Weights of a small GPT-style language model, trained from scratch on English Wikipedia.
Size: 3 heads of 128 (1 for keys and values), MLP 1024 SwiGLU.
MLP neurons of a small language model. Each row is named by its layer, matrix (gate and up: input weights) and neuron, and shows model dimensions 272-367. Each number is 200 + 20 x the weight over its row's rms, rounded and kept within 0 to 999. A neuron's up and down rows have the sign that makes its largest values positive.
A block is one neuron, or neurons of one layer that tend to fire together. After each block is what it responds to, as a language model described it from the Wikipedia text at the highest values.

L6.gate58,210,208,181,177,232,199,189,248,224,223,167,212,200,207,224,204,210,203,158,192,200,194,171,237,195,192,209,192,216,229,209,145,190,220,210,268,178,195,204,201,246,191,208,209,176,220,227,236,210,218,188,183,176,226,182,177,174,179,193,222,178,183,209,224,169,225,157,164,226,228,202,234,160,219,184,159,202,198,189,202,206,215,208,180,210,203,184,197,164,192,228,212,218,212,218,198
L6.up58,174,182,161,194,203,195,175,207,226,213,197,201,183,223,180,198,184,183,190,162,204,198,197,180,194,187,202,200,192,221,214,201,237,206,192,218,186,233,163,207,210,199,239,218,192,206,207,240,172,201,186,211,189,186,186,189,170,179,203,199,179,224,223,198,197,249,183,222,201,188,175,224,202,215,171,194,178,199,199,201,183,198,196,191,215,202,155,210,184,206,199,164,221,226,212,161
L6.gate466,225,191,168,227,199,189,180,183,153,230,164,204,212,182,230,148,192,210,187,196,219,212,217,222,219,192,184,185,188,197,241,215,199,199,175,225,177,225,199,164,213,206,206,197,188,201,202,186,187,222,218,241,210,185,185,184,200,213,217,179,218,231,198,213,172,231,213,190,185,264,205,214,171,190,212,210,196,192,214,227,182,227,234,193,219,213,191,206,195,155,248,200,180,221,163,214
L6.up466,209,227,194,216,208,186,192,179,194,190,209,177,196,226,198,242,194,192,202,194,223,207,193,175,200,192,216,206,196,196,185,243,218,193,182,189,204,189,216,189,186,208,194,211,191,200,235,188,200,216,172,188,173,226,212,196,201,224,188,198,227,157,209,207,206,215,179,223,172,210,167,204,166,209,195,174,218,176,173,223,208,237,224,199,184,207,214,209,206,187,193,204,181,233,205,162
L6.gate831,191,200,169,211,216,209,194,174,203,215,249,199,241,155,215,222,217,205,214,206,232,229,173,209,169,190,207,203,198,217,251,198,216,199,186,187,219,233,174,168,192,199,184,186,218,177,169,208,178,176,231,153,216,197,212,187,208,194,218,188,199,210,203,185,122,185,160,241,189,207,192,219,203,202,189,212,196,170,224,171,196,193,212,221,227,198,199,187,195,214,232,185,210,174,161,218
L6.up831,178,196,212,197,200,201,202,206,192,204,237,182,164,159,218,202,200,232,197,197,158,187,199,174,211,227,172,184,209,206,241,169,229,200,220,198,197,196,195,202,167,201,198,196,191,191,205,203,243,181,179,209,199,185,202,197,194,172,219,199,235,200,203,211,195,221,210,206,169,200,198,231,174,218,182,210,158,189,207,197,204,181,213,226,234,181,198,212,227,208,261,190,213,189,178,209
L6.gate839,196,231,188,196,152,184,193,219,201,220,179,162,178,182,188,200,181,230,217,193,263,202,208,168,180,199,253,197,220,184,169,201,211,210,196,187,182,184,164,208,219,206,174,204,169,237,178,201,220,207,218,230,172,179,208,202,208,202,230,244,221,209,220,198,197,190,218,185,222,194,191,217,216,202,194,233,196,153,180,230,184,214,226,209,212,211,214,229,240,202,211,226,216,193,183,186
L6.up839,214,209,186,184,190,202,174,178,190,178,176,209,178,173,176,189,193,210,217,182,221,191,208,180,215,184,230,171,203,212,173,215,201,192,234,202,203,203,205,191,230,207,199,198,206,194,207,201,215,197,198,197,206,226,217,188,201,204,224,187,212,234,197,203,194,197,190,189,220,195,190,210,229,206,201,202,187,201,199,205,201,212,181,201,155,192,200,191,216,202,205,215,240,239,194,174
Word-completing pieces, family nouns. Final word pieces that finish a word split into fragments, mostly family and person nouns like daugh-ter, parent-s, husb-and and chil-d, plus others such as corrup-tion.

L6.gate139,177,179,209,190,192,230,194,236,226,181,235,180,165,200,218,192,217,199,194,183,180,177,199,206,201,196,222,206,207,188,205,204,229,198,198,191,202,204,212,214,156,211,188,196,218,175,245,171,198,167,221,227,200,178,172,196,224,212,205,199,177,185,228,205,169,202,173,196,199,188,224,226,211,173,206,183,221,197,176,212,211,200,199,213,230,197,190,139,192,227,157,209,210,207,194,199
L6.up139,226,207,197,193,172,245,216,223,213,207,186,208,182,199,166,206,181,210,221,209,194,175,207,214,195,168,210,227,184,212,201,213,253,220,193,201,229,187,191,196,161,209,186,222,206,173,214,209,204,192,199,150,189,230,200,195,196,220,203,208,201,190,176,199,179,200,206,218,178,196,207,171,228,203,235,181,205,195,217,214,218,194,203,204,246,243,213,213,236,220,185,244,203,221,205,212
L6.gate264,242,215,180,211,210,203,188,218,208,172,218,201,190,172,215,203,225,204,227,191,208,196,246,198,211,223,202,176,188,156,186,214,220,186,188,206,217,208,222,201,204,204,200,238,181,193,175,173,178,205,241,212,211,203,204,201,183,195,202,208,194,194,213,192,184,229,214,193,227,165,224,186,200,170,224,222,209,181,203,195,198,213,206,223,208,199,192,189,215,221,207,223,165,190,236,156
L6.up264,206,203,147,197,232,181,169,184,188,213,201,223,205,167,165,224,181,219,196,186,182,204,183,177,208,179,214,171,172,196,207,198,224,207,216,216,196,201,225,170,196,214,187,217,193,187,177,173,190,199,197,209,157,182,216,217,195,144,213,202,226,200,213,197,195,181,208,203,209,195,186,209,196,216,218,193,212,166,227,223,223,200,212,208,226,201,219,216,228,225,193,225,186,177,194,214
L6.gate398,227,173,199,201,185,188,156,199,167,192,228,192,189,219,196,197,210,210,177,177,162,196,188,189,180,222,218,188,223,204,206,223,222,191,202,170,175,193,202,173,179,177,181,192,191,191,175,216,201,208,200,179,191,212,184,204,226,219,201,201,210,208,178,190,169,208,183,181,197,226,205,169,199,198,209,189,213,206,195,231,176,180,201,200,208,231,233,190,248,208,217,176,166,184,182,194
L6.up398,212,172,200,202,188,200,204,253,192,194,236,177,193,192,198,193,182,186,201,216,244,205,153,182,175,211,243,212,224,184,212,198,217,188,174,172,200,182,223,235,174,192,203,223,209,214,169,203,225,227,238,203,197,193,192,206,222,214,221,200,218,204,191,216,192,231,174,253,206,204,194,182,196,186,184,205,219,182,200,200,177,188,181,186,209,214,228,192,233,180,208,200,207,229,170,195
L6.gate890,167,192,199,178,200,213,182,209,189,215,189,177,172,177,250,201,177,190,221,204,211,181,213,155,183,237,196,198,175,204,192,185,215,186,168,198,203,157,194,208,166,203,213,207,206,185,213,184,208,188,188,234,188,204,178,203,146,189,196,213,179,185,215,201,214,238,192,159,205,228,207,207,195,184,222,185,177,179,195,216,180,226,172,164,222,188,202,189,214,206,233,187,207,204,221,180
L6.up890,207,244,224,167,176,225,189,205,199,221,169,200,174,218,222,170,185,175,185,227,211,173,191,200,214,217,180,213,238,213,190,201,213,193,214,161,183,197,187,215,165,187,182,220,184,180,198,195,203,186,244,186,191,191,218,174,199,182,210,196,193,226,211,177,213,208,189,204,186,201,214,232,224,213,232,196,207,201,188,203,204,179,187,207,214,192,225,202,183,235,206,213,184,214,200,232
Place-name word endings. Final word-piece that completes a country, state or nationality name, such as Cze-ch, Massachusett-s, Louisian-a, New York.

L11.gate728,183,175,216,183,241,226,211,211,191,147,182,195,188,238,151,218,194,186,214,180,225,220,216,203,168,171,218,163,216,162,205,193,184,185,204,186,213,199,206,228,191,179,203,253,196,198,170,225,216,199,209,243,221,198,226,178,198,168,212,201,182,212,222,245,182,208,204,222,175,173,202,184,172,221,210,202,177,179,184,202,220,178,212,222,230,203,193,187,258,220,167,186,205,207,218,214
L11.up728,197,208,154,213,211,238,210,199,225,179,176,199,199,174,186,216,149,176,197,203,215,190,195,198,197,187,205,219,206,159,234,216,196,182,210,212,231,209,204,181,204,201,165,227,189,215,203,231,196,198,206,219,227,196,180,188,181,195,181,206,234,189,238,228,172,195,191,194,154,192,193,195,191,200,182,228,172,214,195,188,196,190,224,176,243,171,207,199,219,220,199,198,232,226,200,188
L11.gate813,198,206,221,201,199,249,204,209,208,182,176,218,217,188,205,202,210,219,176,172,190,199,178,193,188,187,219,223,193,209,225,170,171,193,211,191,236,177,173,176,185,185,209,191,227,187,214,223,190,186,203,229,207,169,197,201,213,181,172,197,216,202,207,214,184,207,236,222,189,198,202,191,202,220,208,178,208,166,195,202,205,232,200,228,192,172,221,148,199,183,216,168,193,210,196,236
L11.up813,212,210,197,179,200,185,199,170,193,209,177,213,204,219,174,203,197,158,187,201,170,195,207,209,205,197,186,202,175,191,189,173,217,215,211,222,203,217,193,149,198,160,193,210,179,189,186,184,203,199,207,213,183,232,169,204,222,192,217,206,178,214,215,233,219,221,219,212,166,202,213,206,220,192,167,201,189,197,211,168,183,196,191,238,176,241,208,217,207,196,191,214,166,186,219,199
Abstract noun completions. Final piece of abstract nouns, often an -ity/-tion/-ence suffix, frequently after his/its/a, such as success, career, sever-ity, prote-ction, grow-th.

L8.gate62,197,211,195,189,196,231,204,216,200,175,247,206,254,216,167,182,168,197,206,173,164,211,192,197,207,194,187,164,220,169,229,197,202,237,176,211,203,208,229,162,184,192,196,175,212,175,243,185,195,182,195,180,193,196,179,216,184,204,210,158,217,224,237,242,196,224,208,198,227,223,189,227,203,187,238,202,196,186,210,182,199,199,182,203,233,172,224,191,189,166,182,197,233,235,205,182
L8.up62,214,195,186,197,197,205,182,211,245,154,206,200,179,205,205,203,207,211,207,209,190,190,198,202,221,186,198,203,220,186,202,181,188,222,190,244,201,199,209,220,192,176,179,200,218,199,190,204,158,202,220,184,210,174,175,183,222,202,202,212,221,210,204,176,220,205,165,198,187,195,213,167,213,166,179,221,153,177,214,226,195,201,167,153,199,202,175,198,201,209,195,212,203,172,221,216
L8.gate88,229,179,208,245,214,178,188,197,216,220,189,192,202,191,181,179,196,197,201,206,188,163,229,240,187,186,193,209,219,178,285,177,233,215,204,206,171,182,209,195,204,209,155,201,220,170,179,187,193,205,210,211,189,220,176,236,224,155,207,198,207,226,224,209,178,179,206,180,187,176,212,235,218,222,190,206,205,147,180,217,200,201,222,226,226,162,182,160,186,209,193,171,206,180,195,205
L8.up88,198,200,204,221,222,187,198,158,213,184,216,182,228,203,210,223,190,212,249,209,222,192,155,202,181,184,199,207,207,187,226,219,180,207,167,205,149,210,188,214,192,165,198,166,217,181,181,174,209,207,225,180,184,168,229,187,140,205,217,197,206,240,191,192,226,199,185,176,224,197,183,226,196,214,215,183,203,191,193,192,220,207,195,210,215,195,163,194,208,194,191,199,250,194,220,180
L8.gate126,204,216,185,193,229,188,213,220,198,218,180,208,184,191,202,203,157,203,185,195,225,171,196,226,179,197,208,179,183,199,239,190,192,210,221,184,178,205,187,216,184,213,185,226,193,201,166,222,189,217,191,214,243,238,202,181,221,162,190,210,226,232,183,200,167,211,176,233,201,177,186,203,241,231,213,208,192,167,215,201,211,186,197,175,224,191,204,226,196,199,226,212,229,177,206,191
L8.up126,196,173,222,198,210,215,214,213,203,172,165,238,199,185,183,188,179,211,222,207,211,164,216,213,177,189,207,186,188,199,220,157,168,225,205,179,185,202,203,220,197,209,192,206,217,195,144,206,174,210,225,220,211,254,197,166,247,192,229,201,219,207,171,195,196,205,213,174,170,177,219,207,204,223,203,172,209,201,189,193,233,193,224,197,224,204,148,196,139,192,203,205,231,153,195,215
L8.gate169,175,201,179,201,192,194,166,208,191,230,205,198,181,164,192,216,179,203,205,176,175,183,166,243,169,165,158,204,222,191,192,219,190,233,165,250,183,216,207,203,173,188,190,184,199,198,238,183,182,160,224,181,178,179,198,183,168,213,209,154,230,245,201,189,192,170,185,220,209,212,196,201,219,189,175,171,213,185,197,172,184,201,215,197,210,175,167,218,206,178,195,198,184,185,210,133
L8.up169,210,180,165,237,175,192,169,221,179,197,201,207,209,194,205,204,162,194,196,183,213,211,222,221,158,197,166,222,166,170,238,206,188,220,205,205,208,233,185,201,232,205,230,172,210,219,216,189,208,184,215,241,188,203,218,175,165,184,218,200,214,227,188,210,221,206,184,203,229,237,198,165,194,222,183,199,248,213,178,178,207,182,209,167,219,185,210,210,187,183,229,211,219,194,200,196
L8.gate187,222,190,234,180,205,233,221,225,181,209,202,203,196,195,195,194,209,182,164,184,199,202,189,198,209,217,185,257,192,214,195,237,194,203,247,201,188,188,190,157,186,161,215,207,175,193,214,179,242,214,204,192,221,199,217,220,195,202,163,193,220,203,194,186,195,172,191,213,216,186,208,165,198,216,193,181,196,208,178,196,200,198,251,172,195,208,213,203,216,169,185,203,179,198,185,227
L8.up187,217,213,198,183,207,214,187,193,191,207,219,158,214,214,183,191,203,208,176,179,227,193,208,168,163,203,221,189,217,183,173,211,204,204,162,209,202,197,206,180,220,200,218,196,193,225,234,232,184,193,184,192,216,227,172,187,233,177,197,220,192,182,188,217,201,222,191,180,206,196,198,210,196,200,228,213,167,217,203,195,182,212,213,212,203,220,214,228,178,182,254,173,180,214,169,216
L8.gate198,209,236,203,209,223,207,215,179,194,223,190,196,219,201,208,240,210,194,154,168,214,190,186,191,204,230,201,147,186,179,219,225,147,213,195,241,162,223,230,205,167,198,208,196,198,204,225,232,178,189,244,228,246,170,189,212,215,204,215,166,212,206,175,192,195,196,186,202,212,200,196,166,194,186,218,192,196,203,203,190,199,232,186,221,206,190,204,216,227,192,199,202,221,214,229,206
L8.up198,199,188,190,217,188,197,185,198,210,216,168,182,212,209,202,193,212,192,179,217,227,167,191,175,228,220,227,189,200,216,172,190,177,212,205,198,190,203,198,189,177,178,229,216,212,181,234,209,235,213,232,196,223,197,184,195,207,208,199,181,202,205,202,218,176,204,187,210,220,181,175,160,215,190,190,224,185,212,188,188,240,227,174,233,246,178,179,182,212,191,240,206,192,230,184,216
L8.gate317,224,216,185,232,165,214,214,218,197,176,205,206,194,212,206,222,179,132,193,181,245,189,188,194,202,212,206,201,190,209,224,203,217,233,147,211,156,231,208,200,183,182,192,210,200,204,185,183,216,171,221,189,216,194,190,199,203,194,214,151,196,223,192,192,195,205,179,235,201,179,207,188,206,205,224,205,192,173,213,200,181,209,249,177,200,237,175,242,188,193,209,184,205,165,231,196
L8.up317,227,170,164,202,173,202,214,224,215,206,189,179,227,182,181,204,190,203,202,146,243,200,192,199,216,169,210,209,221,196,192,219,170,194,164,239,176,220,225,211,210,203,180,184,224,201,194,209,229,170,198,181,191,208,187,172,181,200,196,196,194,236,192,202,204,202,223,174,210,208,212,199,213,153,201,187,197,176,236,224,196,221,186,208,200,187,204,217,202,205,211,204,223,219,183,208
L8.gate890,197,183,189,197,175,204,190,213,178,194,189,238,179,194,193,237,197,161,164,220,214,198,198,212,209,209,174,199,213,180,214,212,227,240,215,216,189,213,207,185,203,208,224,221,189,204,216,208,190,198,193,215,200,223,171,200,216,198,222,187,167,230,197,201,160,200,223,242,200,225,203,215,215,227,242,182,194,185,194,217,208,209,196,195,169,215,190,179,189,186,222,189,208,214,245,190
L8.up890,212,196,189,209,212,228,201,219,233,171,209,188,181,199,169,206,159,209,231,165,214,201,196,205,145,200,203,176,192,193,236,201,180,199,168,228,201,214,195,189,192,215,163,226,190,194,181,211,177,176,226,216,184,212,211,181,167,213,214,179,209,224,197,200,195,189,211,205,168,169,205,223,202,235,192,216,229,210,193,182,191,166,226,225,185,179,222,172,196,176,256,174,189,175,174,223
Word-completing final pieces. Final subword pieces that complete a word split into fragments, especially in violence or war contexts, such as assa-ult, assassin-ation, and wo-man.

L8.gate87,231,225,207,206,210,200,164,205,240,213,202,184,197,180,216,203,215,192,223,190,194,207,191,187,180,200,199,224,171,189,210,215,219,226,194,206,203,193,211,163,203,143,192,182,212,174,230,162,206,218,227,194,210,175,172,174,208,240,221,211,187,211,171,211,166,225,221,164,183,223,169,225,224,186,191,186,219,204,200,222,208,196,173,172,210,180,216,227,206,221,216,196,198,217,221,188
L8.up87,201,200,198,211,214,188,193,236,191,224,214,204,187,225,188,195,177,220,204,217,205,185,158,183,188,175,221,177,155,166,229,204,192,209,208,204,223,223,226,203,178,205,156,184,205,179,199,201,210,193,198,204,190,193,198,188,171,216,210,182,239,209,202,192,147,219,181,194,204,142,172,198,200,194,171,202,253,197,200,198,216,214,173,208,236,182,222,166,218,209,208,212,189,255,204,245
L8.gate202,214,220,204,223,194,198,168,207,220,237,195,205,243,209,223,211,210,193,195,216,220,221,201,191,183,200,217,228,206,184,216,203,207,173,168,217,208,223,200,183,213,189,188,167,205,190,207,181,207,202,200,201,144,192,167,199,189,198,182,217,219,207,196,172,167,225,171,244,160,208,235,181,188,206,209,195,169,210,207,220,187,207,190,173,185,187,206,181,196,185,230,228,195,228,188,227
L8.up202,185,184,218,200,178,213,194,177,199,222,221,192,232,199,192,226,205,196,188,223,184,215,196,192,135,222,202,215,256,203,218,189,215,201,191,203,225,201,205,213,177,157,187,188,226,192,194,185,196,201,191,179,178,179,195,173,201,181,194,195,208,207,204,159,175,237,198,245,194,219,178,210,159,180,193,220,173,189,213,228,205,200,187,169,216,232,195,220,212,191,243,201,217,234,203,214
L8.gate300,202,205,239,190,191,191,207,217,195,197,179,213,170,190,223,189,195,178,213,189,187,209,226,168,185,210,214,184,217,173,244,163,206,206,209,185,189,215,177,245,231,171,207,140,154,188,183,188,186,172,218,205,261,183,195,208,208,190,236,210,215,216,194,188,199,204,188,201,221,158,221,185,200,216,193,187,210,194,194,192,235,208,216,163,189,203,183,218,221,210,207,243,206,204,222,221
L8.up300,215,172,217,171,188,189,194,176,206,187,206,190,232,185,207,223,188,179,210,219,223,176,217,187,183,213,210,202,204,209,200,210,160,190,226,178,201,206,200,191,214,174,155,185,200,183,244,164,216,195,197,204,202,210,224,190,174,202,234,220,213,191,209,208,204,216,204,188,231,200,220,217,189,183,197,172,215,197,227,211,202,207,205,237,211,190,205,189,248,167,224,212,212,191,197,229
L8.gate608,178,192,229,174,220,203,160,214,207,200,222,209,226,199,233,197,213,173,198,227,184,215,202,202,200,220,218,266,160,186,225,226,223,181,210,196,205,223,190,199,159,211,208,198,207,180,203,179,194,199,206,166,209,203,221,186,206,191,211,223,198,179,201,187,182,188,161,243,199,209,191,203,204,198,174,199,189,178,168,193,196,255,178,175,228,213,223,231,200,211,236,181,221,195,231,191
L8.up608,173,221,183,208,179,203,179,206,193,205,214,247,203,206,236,200,181,212,193,192,182,191,228,193,206,187,186,207,210,184,231,209,197,182,204,220,199,192,190,205,203,176,184,191,186,220,167,202,188,240,229,200,204,200,188,209,205,189,173,181,193,191,185,221,220,203,205,210,212,209,176,190,215,194,240,211,212,192,174,186,192,215,217,185,191,228,211,216,204,193,213,198,169,221,158,238
L8.gate622,211,242,198,202,189,216,163,215,188,150,222,225,224,205,222,244,195,165,203,214,208,219,195,194,181,188,209,223,211,188,200,205,201,234,184,158,235,198,183,153,202,193,187,171,194,167,202,207,178,207,221,193,199,227,193,205,171,177,226,187,220,220,219,218,201,197,184,193,196,195,171,197,199,186,207,167,190,178,197,182,192,217,183,207,210,193,194,206,205,201,212,208,216,212,175,206
L8.up622,163,199,185,186,193,199,202,191,207,214,200,189,191,197,210,213,210,204,206,220,206,211,158,175,206,197,173,173,248,195,210,173,210,224,197,202,195,196,172,198,209,157,171,203,202,200,204,195,203,171,224,194,214,251,187,181,193,234,185,190,180,206,199,189,172,214,212,204,237,209,198,174,213,202,206,186,178,211,147,191,160,201,174,211,201,196,207,199,230,181,192,228,217,194,199,224
L8.gate758,179,183,197,231,211,181,199,197,208,198,218,193,180,173,197,179,171,203,201,195,222,218,196,249,197,227,175,181,213,197,198,201,189,216,181,188,180,210,199,203,197,184,172,179,200,207,225,214,179,170,199,214,219,170,172,143,200,190,230,213,195,198,147,195,170,212,191,202,209,203,188,218,230,160,182,205,254,190,185,211,213,214,179,179,219,218,204,216,221,170,205,177,157,216,210,230
L8.up758,194,186,189,221,213,173,187,231,232,178,195,162,222,189,202,179,196,194,205,204,180,225,206,185,209,194,195,187,199,203,165,238,189,192,191,173,231,191,192,180,199,180,159,200,188,205,191,218,185,176,199,225,242,182,196,201,207,196,206,218,215,189,194,201,231,208,169,224,218,171,202,193,181,179,185,199,159,208,196,186,177,227,205,230,193,218,241,204,216,217,196,209,167,228,197,183
L8.gate953,180,200,217,204,209,203,217,201,184,201,204,196,215,159,172,160,182,223,180,219,192,215,214,182,170,180,231,193,206,185,232,214,214,217,202,193,224,187,198,140,176,191,223,172,205,189,181,195,239,203,222,214,197,235,170,158,153,212,210,186,209,202,192,198,181,218,241,205,189,159,207,213,184,224,204,214,213,160,216,215,209,165,179,185,188,198,213,173,214,177,202,158,194,233,205,201
L8.up953,176,202,197,184,202,203,196,188,187,211,213,190,209,212,209,175,165,228,192,205,229,180,190,182,188,187,199,175,207,192,164,231,195,241,175,200,177,202,181,185,173,175,223,175,191,249,180,183,226,223,233,178,173,193,154,215,202,189,190,169,188,185,197,212,194,199,221,234,190,200,188,196,211,171,183,187,177,200,217,212,192,199,178,184,200,220,205,202,205,185,178,194,189,226,179,199
L8.gate1003,195,212,181,201,215,207,134,181,213,185,200,201,208,221,210,188,210,205,154,230,193,184,203,150,200,174,187,212,216,207,206,188,251,192,198,183,201,212,229,212,171,218,191,207,167,181,176,203,192,186,195,159,199,199,183,209,216,182,205,198,186,182,211,191,199,209,196,219,228,195,227,163,171,193,192,152,233,198,197,201,179,214,221,212,215,193,196,179,187,228,175,163,189,205,231,213
L8.up1003,225,206,215,188,186,202,227,204,198,192,216,211,183,222,225,226,190,192,216,200,169,214,232,210,204,208,199,200,229,198,226,226,200,204,187,192,215,201,212,175,188,215,157,211,217,149,187,191,245,168,210,198,224,191,185,211,223,148,199,176,195,201,194,189,177,219,188,215,217,218,235,196,199,177,205,201,183,167,226,195,176,190,188,166,200,175,171,189,198,190,199,201,200,217,183,189
Place-name final pieces. Last word piece that finishes a city, state or sports-club name (Missour-i, Chica-go, Hous-ton, Cel-tic), also "College" and "high school" in biographies.

L11.gate45,195,172,215,190,209,204,224,204,210,203,206,194,162,208,201,213,189,219,206,160,190,194,179,191,221,170,236,214,238,194,235,212,194,183,235,157,188,226,196,196,240,191,171,233,177,212,200,153,243,181,210,208,230,209,186,191,219,199,208,203,244,216,226,218,215,204,165,217,180,216,195,198,216,232,195,178,212,195,203,209,202,177,174,210,236,206,192,200,218,219,221,224,187,191,225,224
L11.up45,169,206,174,229,195,238,197,211,194,160,224,161,194,176,229,232,174,182,170,168,203,188,233,198,204,213,239,214,244,216,210,208,227,193,258,175,234,233,227,214,182,219,228,179,227,236,175,189,175,199,206,181,202,198,219,168,193,204,211,230,209,149,200,175,215,171,212,200,193,241,215,192,178,239,208,163,206,204,208,180,148,181,209,182,247,206,215,193,185,176,167,177,224,185,203,204
L11.gate420,193,232,217,189,226,225,208,203,225,178,210,201,208,224,205,191,173,192,200,190,219,199,167,204,217,209,218,161,205,170,155,206,219,192,206,188,202,186,187,183,205,225,211,255,196,174,191,216,198,207,235,236,190,228,180,186,182,208,201,192,208,193,211,190,191,220,219,198,222,202,179,215,174,240,170,214,224,238,185,167,159,203,200,200,208,148,197,215,187,243,155,194,177,202,220,189
L11.up420,213,222,214,187,217,172,200,209,198,200,219,204,178,201,207,211,213,170,204,198,204,221,197,184,196,173,170,219,184,200,190,214,182,189,202,212,215,208,218,187,207,206,225,243,230,216,181,194,191,187,205,163,220,203,193,152,215,251,204,168,235,168,203,199,199,206,194,212,176,192,180,239,176,170,209,192,217,238,191,235,159,204,162,217,196,177,189,173,256,169,173,167,235,210,216,204
Proper name endings. Final subword pieces that complete multi-token proper names, mostly places, countries and sports clubs, e.g. Tel Aviv, Celtic, Chelsea, Mexico.